MLP neurons of a small language model. Each row is named by its layer, matrix (up: input weights) and neuron, and shows model dimensions 0-159. Each number is 500 + 25 x the weight over its row's rms, rounded and kept within 0 to 999. Numbers have three digits each.
A block is one neuron, or neurons of one layer that tend to fire together. After each block is what it responds to, as a language model described it from the Wikipedia text at the highest values.

L8.up5:506459485503524457528503508526524502502483489502525487507517547490515476467509526499490503483458491520472490509530540482522479468478505492510549480501475513471497490484520508509480548505472496530486537496489483462482441493546503492477489538477483460464499552498514481521509517483541508485506501472539559490497510469540477479453484450505502533527500461472468526546484487514487500504495474528509517524488445560510480513470532472476532485490498489486533507491496562524511460506477480
L8.up293:487503487497523477513518509507481530511494501554506514551481455499516538449483547496562550461494499529503527554493477498522493476499490522521463506501461516510520458498532486505508453527485490492466537511491465530506454492467541495513505534501492522459476488523501467450453502474497490486536488496527501514528470513505522479496544521474495482530493496470502511483475504495512502480475451524489545488501495506534543473470471489519491546521505460489506543461509546506497502526494511
L8.up352:507482474478494505461503484532509496463497489489523495524482519497505500493514517505528520545517471526492499520495441511484497482505467491534498484489486503489552540511522489464457540516460461519457541529467534486437465509522510514462499542531510496460515540504520506490541494484500515528500505528557478534501537468492479492521491518507491505484478491475466493515532519538489506495484503492526499509484494513535469475423451508524521515439461520496516474502515469493478500543497463
L8.up378:504512477566494488482490522508528491520454508477548485482517504466461468457499489506494531475477489504509490500521492481531542464462520531542470510515469486486508538494568509545486543493490499540481548493499490514459408497514494514492471525507484494531481504506538484494510460494483527490483481482492504509500527482526447501507502500513469487499532509466495544490496501523486512524498459494511521548473492537527534478494500460497509520543502497503535474470512523456479485528513502
Closing quotation marks. Closing quote marks after quoted titles, nicknames or terms, such as song names ("Bella", "Shine"); also final word pieces of names.

L3.up240:520477502504508477528507536557491527461509491478506527524509481465481497493465509526542493499481495471519484504479497478504535506482486498515475442503523473476535477534526494493495488507502470497503463494490496506479527490496511500538512466473505511502470521492526573546515492537480520463494500463489530445502480485486518426493521478499508488487531488442517543481516494511456525494472496484494482508543479526497538477506464444509522497482481489513560581498489487524510489485483503
L3.up530:476499462511511515506503505539510510488501526425510512471480494513504469509495513495491456490487490498470506487548524450522493454504518514496468509489512560491538475480516517486560487508476514487524441522465492492524474514501503517525515520495505519477503514501497479477498518497501536522470555502546529493475574490533511496482478497452505537548479474523522492528474519471520511541475499459567490483473482527475496490493484485504517443475524506505488482479516475526531494501463502
Table cell separators. Pipe separators between cells in Wikipedia tables, especially after a row label or value, e.g. Total votes |, °C (°F) |; also slash in m/s.

L3.up115:475514524516455488503537519485509488519495513510485552521476512492506472484493522449570486543490538481496496497488481485462494495475528570511475461511511490455513473528529480487505464529543455534546455507506497482515491463523489518549488544500480513507500494498507489507482497485499511486485468525453505481498519515433488510499463526468502471519517484492542543493471472512508547482484470516493483557515499490500507513505478472495487514524509484499458534493534530510499472456490516
L3.up332:447517473515494512468529493500505545484528528518502516514499524479483526515507471476493475516468526517484495494495500446480478509523501517474457466553529483480510460480567481504502471516514492527505502529528439491552494469507493458535459524481479520506521486526562466488521496500534494495492501539441488479498523470453503479544489497508533500497496464503485530506500518530508518441485487485495490527487510525510488494554496482490458518500521453479500515540502480518492484508511546
Word-final completing fragments. Final subword pieces that complete a word already split into several tokens, mostly a lone h as in Polis-h, Fift-h, Roc-h-dale, plus endings like -ings, -ics, -ide.

L2.up119:451491494491475500495508504476521463486453515485480458483537510492536522517501504514518526465502522505504527494521507492520523493487523491495532544502515471470512481473536494520506479495488475502508476504496466468540459484489548484514513513500521508493469511477503498516478487512525484579528480502464456500465526512520500504476427515471488489530548485526479530546534459494505495453477476441534472546511507488528536523502493527484507467536525524474482503460487490501535508536499538
L2.up143:503457460513533511504527512513476465465499439508547528517518464527508480517538505543539506550464537533475479498502528498512485476466478467509532491521499505484503452466524476491516495558513477511508496468481512525496506483534487508524498519528472460467459516495519493517503475497497482537520510464523517490494533476520520528502473521536482520441553459539481487510513501493509514519480487473527548509478497498524445463511513509459474512475507518494486513467494529510469516484532495
L2.up148:552527470522518503518484490466540509472503475495480486490524525489487516448494482460497540516506525519481484472487477530513520521500479482500469536541499520507517515511487490506505487481555460531489540461511505481521473519511476476490474501487510488500532481461510477490495484458511506484531456530506470534527491514500473473511459502479519532499517503479477485460554521526534454450481533459471489485533487509515515527550499514465490536511474537440491548506495531510503528477511545
L2.up191:513509457521524492489532518478493533514511488520535500556512462473504496453472520474487486542467537493500497480517433499513518520502510495496488474530521510506482478504479487484523499466474460523530505497521464532511473435529480481544481502488513501483496500472509484527554491504507477523511464523510493484509524527489506479471523472494500486484515461546490581505491496502533470495487486482447461543472506497517519475523463493476482537485458508483500483541495537546465507523501533
L2.up259:535496457530516476484528501459504523524506488504512525521523463537486478459484535482494450524490509512499460473466481516492502463534498488522487487535526513493526496520524461494507494491546441526542503500497488492511506489524474516542471514514473446521526528447521485480501463496533538508487488523533467497485538505512475493492471443520476514496530502506439521507492483525520453482466506479483454513510513501525495522491504535470486496463466492487502542503513535521504504438531515
L2.up332:499520467501522480464496519473482513548542478477488513500495486492499516515504485521496500457527446482482533517491406508508485502439513516490477482506539469500508450523495487469471515447486498493493457499507515472529510498495486522490517478537499505512539490467519474511465503491520491525477524534518505506475498462521532503493498531508519451498524506503526498511443505473509502491497499501498530514491490485504527550500501591551491502467492480513494466536494525513478485542507553
L2.up393:463482491530498487486468489511482489486558499455488506473499506475525456483496511497550462515471488538473504510510532512519486497486520557523470478511519514501526510475530490494525533477493522532485447503528494490489480441471558499485498553504532483513528490497502485486471496465500490527512502491497474517470541482506512474509485463527478561518493504487482553528529491535534485502534476455509472486487453564533482496507503481480499482468462510476505494456480538506534502511494528
L2.up394:507503455527521469524471530500496518535550490516554536538451520514516482523476500519496484575491476496480501536499479477466504523483485510476509478528487527498522496506522507471487495530494489543549482519516474493543469514539529541509513501505490514447514512474513471492522483478502460506512499529493501483448525528495506508480458533510485503497531542486475523495518485478522504523519473485516520513458492448505490435495487488500481514486457502472483489505544506473490489429528487
Word-final suffix pieces. Final word-pieces that complete a word broken at an odd point, especially the h of names and verbs (Kenneth, Bach, publish) and endings -ion, -al, -ter.